config.toml
n_layer = 15
d_model = 512
n_head = 8
n_kv_head = 8
head_dim = 64
d_mlp = 2560
vocab_size = 8192
activation = "silu"
norm = "rmsnorm"
norm_place = "pre"
norm_eps = 1e-06
positions = "learned"
qk_norm = false
attn_scale = 0.125
bias = "all"
tie_embeddings = true
parallel_block = false
init = "normal"
init_std_qkv = 0.0213
init_std_o = 0.00389
init_std_up = 0.0213
init_std_down = 0.00389
init_out_by_depth = true
optimizer = "muon"
lr = 0.0067
lr_mult_down = 2.0
beta1 = 0.95
lr_head = 0.00737
grad_clip = 0.5
warmup_steps = 200
schedule = "wsd"
decay_fraction = 0.411
decay_shape = "pow"
final_lr_fraction = 0.0
batch_tokens = 65536
seq_len = 1024
doc_mask = true
train_tokens = 902600000
steps = 13773
dataset = "wikipedia_en"
MLP neurons of a small language model. Each row is named by its layer, matrix (up: input weights; down: output weights) and neuron, and shows model dimensions 224-351. Each number is 128 + 32 x the weight over its row's rms, rounded and kept within 0 to 255. Numbers have three digits each.
After each neuron's rows, "fires on" lists the tokens most often at its 100 highest values on Wikipedia text that the model never trained on.

L2.up55:081156117161122100077110115104115142189177127135101105090085160134115167185102068157145096101104074198158123114127110116128173099094128087133131091134088134142126079085148099197091119114171155079091129146182112076097127114104136132154127069123191105112145177095187110138167184093180129137162089082101144200116124071092108221110113117113157051077099097112122156170117006141119122090162
L2.down55:135100139120139158253101088138096071126116140145138067085151143103098172147164125121167116137096168099161135156119113132109116136160145164172171156114160143137128112123181061122141148150125166080119102072116086103144110089120095169103106109098082125110085109151130135125093168158187089156166125106084170114165106079089164161139099182175106130095217086097124120120135102115117027096103
fires on: " attack", " population", " wounded", " hit", " English"

L2.up1794:107114056168077137147161112124101139144144107120139113124109146132114123102102142146109132133149120124140146139103123111107152140154137102110160055120091093106073133060175144119089108192129064170092139108128139148153137112133177079105176112129200122138094142108172140125101126112173189108078129110121201168137145117099185149093156163129132104088131168174120110080126086125120159084143
L2.down1794:125087108137146090082143118165104120087158171158166137143140122132148136095155106155159159115100113184158074132126089155103136090148180108097089082113055126076088099124145096117126129152145093098195122128103159166152136104124096063095137125138185116146147084141156108116162116131195222094120140147129146183092161124140122131189169181142148103087178173107126105092156120136087100161107
fires on: "ke", " season", " time", "je", " Sho", " Operation"

L2.up914:100174075155116101110163111159070103148144150163095120078143084145139089136113174100128084129108129105131130105114144129150134205116138145121091133164165042153143111130115166103150163128131063101079159170079196113146099183118181124151127118097156120133176107084166148106126132149119153081176179104131101118179112176120086168118098136134107134093194057166145136114174147123078148156143
L2.down914:135177112089112075172152128121145141091125157107125179150182103099091065087151135129121061128120108160171110136117107140133104122162127114150149140148165151125108183172122138073174090106085148128116093127079114153122038148138094121118103178155112062110187095139131117169106137096124088125103168140151121110058139090106122092146104103123089106133119132155062114149122170082100149133101
fires on: "ever", " number", " replaced", "uff", " well", " top"

L2.up453:143123097121139129165163109153089137135136125111142119145177160124138145175108168161152102124160159158136155107126103206121189149170153160127117114126127150116147125143118105118070094089049122113164146101129160145149093192122116123104135119068130129141152081123145169142119158128068122108126163125128204109096088099113139141087130133069114144093069106124104129118174160173108139183161
L2.down453:114183108137084141092141129144117063134113137117180118129144128078134067089122200100144110115130161139068103122139126054126115138129180088100140114163125139129121147098095143121146111068131137064133203147118111099155092110115125109096152138116119098125101176156141098065218101121098098164115138165152177163142102078099160146108129142158127143126091145120173057132127158112144115136115
fires on: " ", " –", " to", " was"

L2.up760:105184084151186147114115170107164112102092148131167124104103110185154169133171143148102145111121103155155101137185152158111104075115147088113099131145184112129077098094088125110140119184087080104152170126175112127109164202120119148171191154107110086077081159161111123155103167078141156099104118131140097059145119070147144225117159143123147091149140109173126116098111116185071072087146
L2.down760:118095111098147159137107106138123120104179103129157133108104124117126104119134099176160103119161154098154112114101172160115215106161200094127109084119164127109134065080145143100125154142143079124096156110152228098087126127111080147133173104128221136106136097139144174139101108096082124088134152171136177095140111077146139129170120127129194061105164122136074111175134124200123088167149
fires on: " |", " as", " No"

L2.up709:128177118087125070187070061177141127129094107149140176119102155102128069123128106172132095113150132155125163141105146161128155131146174148150182170181141146134164127155097132218063098139166051120143111150150169128163192111134130111145136107107125068142149113127092135140172158092146138142126078150101157122125142115085127134097127139131116155154149134204060115153149120091139143062135
L2.down709:123083190108171138159126098132105086171074124128157216177086140152111128133093094097121105126206143088204126084140049122075128120066170147179053093160148089146138151089079140056144166106103142147162096183138177084186176110121128085135097141082143149122134143156123107129103152058148122145174171155137113072132165136157127109160150125062053149134157104131126123174156156143116126073190
fires on: ")", " on", " in", "O", " at"

L2.up619:091118135087056116102124140150047055159115079140158156035094087085116122067105076150137155080094133188117123098163103143116137147132105184197100140164144104195053097084114118121105096162150122160197126110111120145105137133089056112190198156157179189109142152142137163173163132135156100161111163147143117150115101194077160133186071104098110138158144105171189126163121108124099140186094
L2.down619:130145088088082083161157152109039158151173130105131094134135181128145112115156068088118228136073134146140113124139131150106130099118165126132124120118132111090076081126085010089126103160104073164156107126118089133134135119098090144177155217088164102115152137138110195158125110183143118115142125150097124127101114156136165162118139115126158101099163141151106127159189172104137140129114
fires on: " so", "o", " Ko", "na", " Gla", "ner"

L2.up1706:159141120108142149072045118128129166112073115139096103115105135131105119130124117148084143074126109153150134130111114174126154129110117117161105130124141157131093136131093117132107231148146149130104057033130139147113158142134151088184149163174171147045179116119118101132107148143149151107123081088069095064140182114100119153073164135086141129108077068090119152100123080149103120075113
L2.down1706:118205098126111103081132148179119148133075087129095143100188117096192142128152102134102101117114109091113135114169174137121161127149059106129153152106138137131182137120154174116148129177175128132197134137142091118095155063070123175096156152117177181095112169153134143140144110140202141108070148116111105138034183135095094076121100139138152078148106149105097110125130080138142121173095
fires on: "---|---|---|---|", " ARG", " AUS", ");", " USA", " by"

L2.up2009:105133153127106141142118099094157123100052179165227158113129126112113088121102146090088136088085185104133149122099060136176095135101125136117108207121095056088141074077164164121161132110123123145139157162096158084081151112173139117140145093182076075147139171087125091086128119158079144113154141152125167036142133103171148160095166133143170080062146136146120150129098149078139110158184
L2.down2009:137122093131157164100041118119088107136085197157209175164083117130074104113065127170083156110104133117063159133102082112149146034089122086128131167126115083164085118143170105129116163118077088131153120142078118171147106085102116087139163156137092118169158128159135061117133142093107147104125124093125086113124153155150116149146170115137172140057143119143096115081112084081077142065145
fires on: " out", "ever", "nor"

L2.up1496:159111156219155127124083096109110064170092140167176119157153163078123132152118063145132158075115111108110163097122078087100144195097191071154080177133143141145113150117103097124082108169137135083155130086147113118110145157087184131093131110117108091160138075083128100170101112110123145115089134114134170091176082149159146169114190065126132144146150079134146060124095148114094138132108
L2.down1496:111175134093110154137154108094067120156102108146137071121120133083119181066154180145115117189174107108120131148164145072174192114159089129192179116136176129133118173108180154163105114107188097142125181134151120133157138122098158077135174106097152094160110129091154156119119128121128147159141106106122090071090162129073139163153139133140119126169157178139181157093143124143122079074160
fires on: "–", " m", " round", " R", " jump"

L2.up2251:127142152143103170115151126182125118192100081152097096141097143102132110128147115142126163107121145101116169035140123071128119152113195225139147137127152116145098156142125106065147099073118140123094078115127169096163121109143171138097135134061188165129151086127150116167162078074136151203146113108137130159106122096125151144114093087143132080118124101189092171147145150099106158154146
L2.down2251:064127114163131111128170130137124118181139139131112166104109191081154157071160109152161158103135158131134166111132126077093112140154143138125066089077150143148155132169137178123178171082126154065107097070108145163135164155149190100093184100109147191110103142099138208168145120071121066167190104108135090145116109110130093152100134116130142114113096121157126187112088144104093176162116
fires on: "tri", " Pro", "é", " trans", "Pro", " inter"

L2.up1402:137132142192137126109139096141147112145128209112140109144159163149130107106136156122075154095091151131162136068144071135102097107130086111121139157118134076124169081123133128060070132140144132142119111106112141124121096113122083158110166145140117194142135087117067103122029087205103135123175124241107105139108090149100193134135103079155122077206146095097106192157129160122124137110131
L2.down1402:172158159111144150169068156119168086106110131116061101161118151135143112131146109111117114156094198141127129175215209194120169087172045112134173114118106086094157099145131120156130129193173087085204053140153090092130103148101110145139174108062108138128117096139153156074145142122091162136074172142049168147073171130118139158110102201115184106118100076114168101158116101149086143146043
fires on: " that", " with", "-", " up", " to", " out"

L2.up2194:094194144150139172151110145145145118126149150140095128116114188134087141162137137120153136089131087136178116079076109131071121181093137152091059149154137090172147078120126098126075175124135117119104134130128152148171170155155151098108170146117083142108125082120092150079186101100152173150132152122094197194135118130086126097135118116135187120210142137144082089122158132144121119202206
L2.down2194:109171094142163117175187150123131162131146063102119184093140118147156162187105128126129084111088147106079193112085122100150057180081148061141162151151126151162184096162127132102116129118147117092121106167120156121187112158151134123140023130137082103119105136129116052054127087143146149141132125198116117166096159149150131097127113127158149107150110117124072131107160186118101172169140
fires on: "ate", "}", "lin", "a", "ă", "á"

L2.up170:138083193110082106146076133163132192116172161085132164163150107164151175044113189119105173131147167116105115130115139099146130110101083056115084140150129120071147152166142164060127085151110157143168158119119107093117177075112147122089102190124078145121140083164140146146142132077169101094163157065117120208116144156108142116128127110120174117152153090139152078116125130120048143103151
L2.down170:151106158125105164165154107127139051151148136142096165163088130064164146168141104108121168147127125122164106124058116087135130102193152097091150129203117165106130143152133118199101105147101095172101099137124165101151127144116106099165114130120096113152133140142102179135159161188198168143148102140116158151123116153078127110120101124182118125102097134098092155157179141174112065145133
fires on: "at", "rat", "ab", " that", " career"

L2.up820:106140118084143085136148033146117192151193075198114077142123117140154098146139164195101202139120095119140106164148141089120211173134111157119111102111146174117066101172135122143139147145103101086093143132173163140115164099186166107093116107166172162159102087158145120166179140115132146123104181129174166090117131125127134147167122147145085137102173158163120054096122154156104173085151
L2.down820:135146114097191116184124125119107064061151079164189116095163170118157099095191158148157161126074150080101123116181161150142168130152128158137058145086122166107117102079103146172156140166154123160100125123120119154110124117182147064189121083157133121134062066140112137097082137136112146080102115099093080133155127111142131134162101163138099141144208193068173121078068129149111146121096
fires on: "0", "ñ", " —", " Y", "4"

L2.up296:123179167158095101115135149146143181076109141154140106068152160134159089084167184086153111109074119176144141137092142197114142121137139164122123094131086122122153129085114114081145138080191079106107137142128179131116137154130134131056099137129082182120088148118135083116165147082149163125136215089154157081080147142148181114120071137129090141106179127191142134133114202054143157124148
L2.down296:085122200193121160145160140143162192085145114175160096127172170128132076133129123098120123125142104171075127078110140041069104135159091179129177105119052086090170139095120129129118104094103068101133095159089136132116149134166107146131126148156091068145100156168120100097150102049182192145165145111065149109158177206110156168140097113151117124102103130143148108126119176094149094083127
fires on: " out", " off", " back", " north"

L2.up1424:133134115092152135150097138123105082167076102168145125161147135084111128114086085161077169120121089118109168145120095123084172133214140125071153109141157084171180097150137147071161115140112109098096117107077179114116151157104185168196112077204165118111167194107114152154173158114113169126128106136127109118084100113160110147095125174148144136090138123143148064116118086117113172114140
L2.down1424:134142096130126084134083117125111059127128144122144116202097117122146122096107066145108120112148175141140078165090146119145134122101133125064157147123138162074144106149136139130107133133106095123114161173166113146126135094191131125137140130137141105138135189046145084192141082137152188115122119089107159078087151137111160132144136119132153088091157113126112164135135131138123129150104
fires on: " $", " in", " on", "approximately", " On"

L2.up517:163117094156058103131115147162151062118154141128111152088111142099092119126176109110113137160131087125101085158194156209153131089133192121075127144199169119134088128079134138061181168085139158085098172157128106118193192150168106053107092083155200123112173156115146118084139092123121113129113107169101151140151105121136098160139108160158138136213194066123132147076130138147104131068132
L2.down517:175179117175133100156131080149120097060094104133122158154075140085133133088154135181127162159100171065159119139112087149103204055139134161143148135107122140131138094082119113118138146078204159134189171124107111089148151169186120132172159131121132146123137106099124147117105132131166155098111135095129058131225115143124122161100115115162130130098207064150086165141095126127136139094075
fires on: " as", "0", "'", " information", "’"

L2.up1201:146170179104173142142083068120134110141158177091055114127131099171126108124163124164080179106077151147151094122178144142128084049192193099118156121102120096111126085105143102073172152109108094109104145096154090165155143155097154119149138141102123074106034088087132071174099132081126150187102158146088157138112093117143106152120122120108182117162133082186102092107162127109154114167135
L2.down1201:132117160132074134157059132075156171116174157126121130147153087194183109120132076120112131161074145190108118131094179084103133097157197085130168105115153149153106098126175140097121132164152151099135104128173105154143161159094117115141156132162096162143112183090100139136130122187102118134061096173115135138116056165110175091102162146114115108099132145129105175140085156136118190198077
fires on: " as", "ign", "ft", " an"

L2.up1231:107150095101163090098139071116158161160102094182141084136119117117097124162110162139136143145143116097124159061090131126123132132132091149127123126131185132103138090154150057138163081099145147122141119133119100100118149151109043178149128119113129104062124143181123153158071168159077153132144091122149130149123097082080140082119117131163135092092115102114106205106144126111146118164110
L2.down1231:089133122102117182058156144161082111097099128181166105188150160190122129082078089116080128055141151158122091112138108177136174143140122173062144155078091120153123069089154138104118158139118077141103142108097133130116116115149184022099162111171181176134090128093147152086147112089100085108111142160101155121122178134131108116202120085092158183127087138146138114158208139112076133100126
fires on: " to", " that", " was", " in", " after"

L2.up2500:120146146108175131144103081085100114143090123099107129117124197132172164097197143108168107145110050151080161120163222129105093138147117136103138091166092101108187143157105154087125153162126122165098128157128205094147150112130093113145124098080123093152086175172077130106079113151133151142105150131145146094157110129162099140146152124209125129174155159153137114187066157123109099073167
L2.down2500:121202140123086169167136132186175117133069133124146116040097112122123102109107108161122141115100112130163118112130094183078153155053095208120153131141097150103113136103126149110150069063116132113140110221105113175090162100109124174061119125176086164120166111154081145122152214086153105087174135102213052111133091108135188128112087128101159101122158129147123124136080157099200153186122
fires on: " (", " –", "{", ";", ","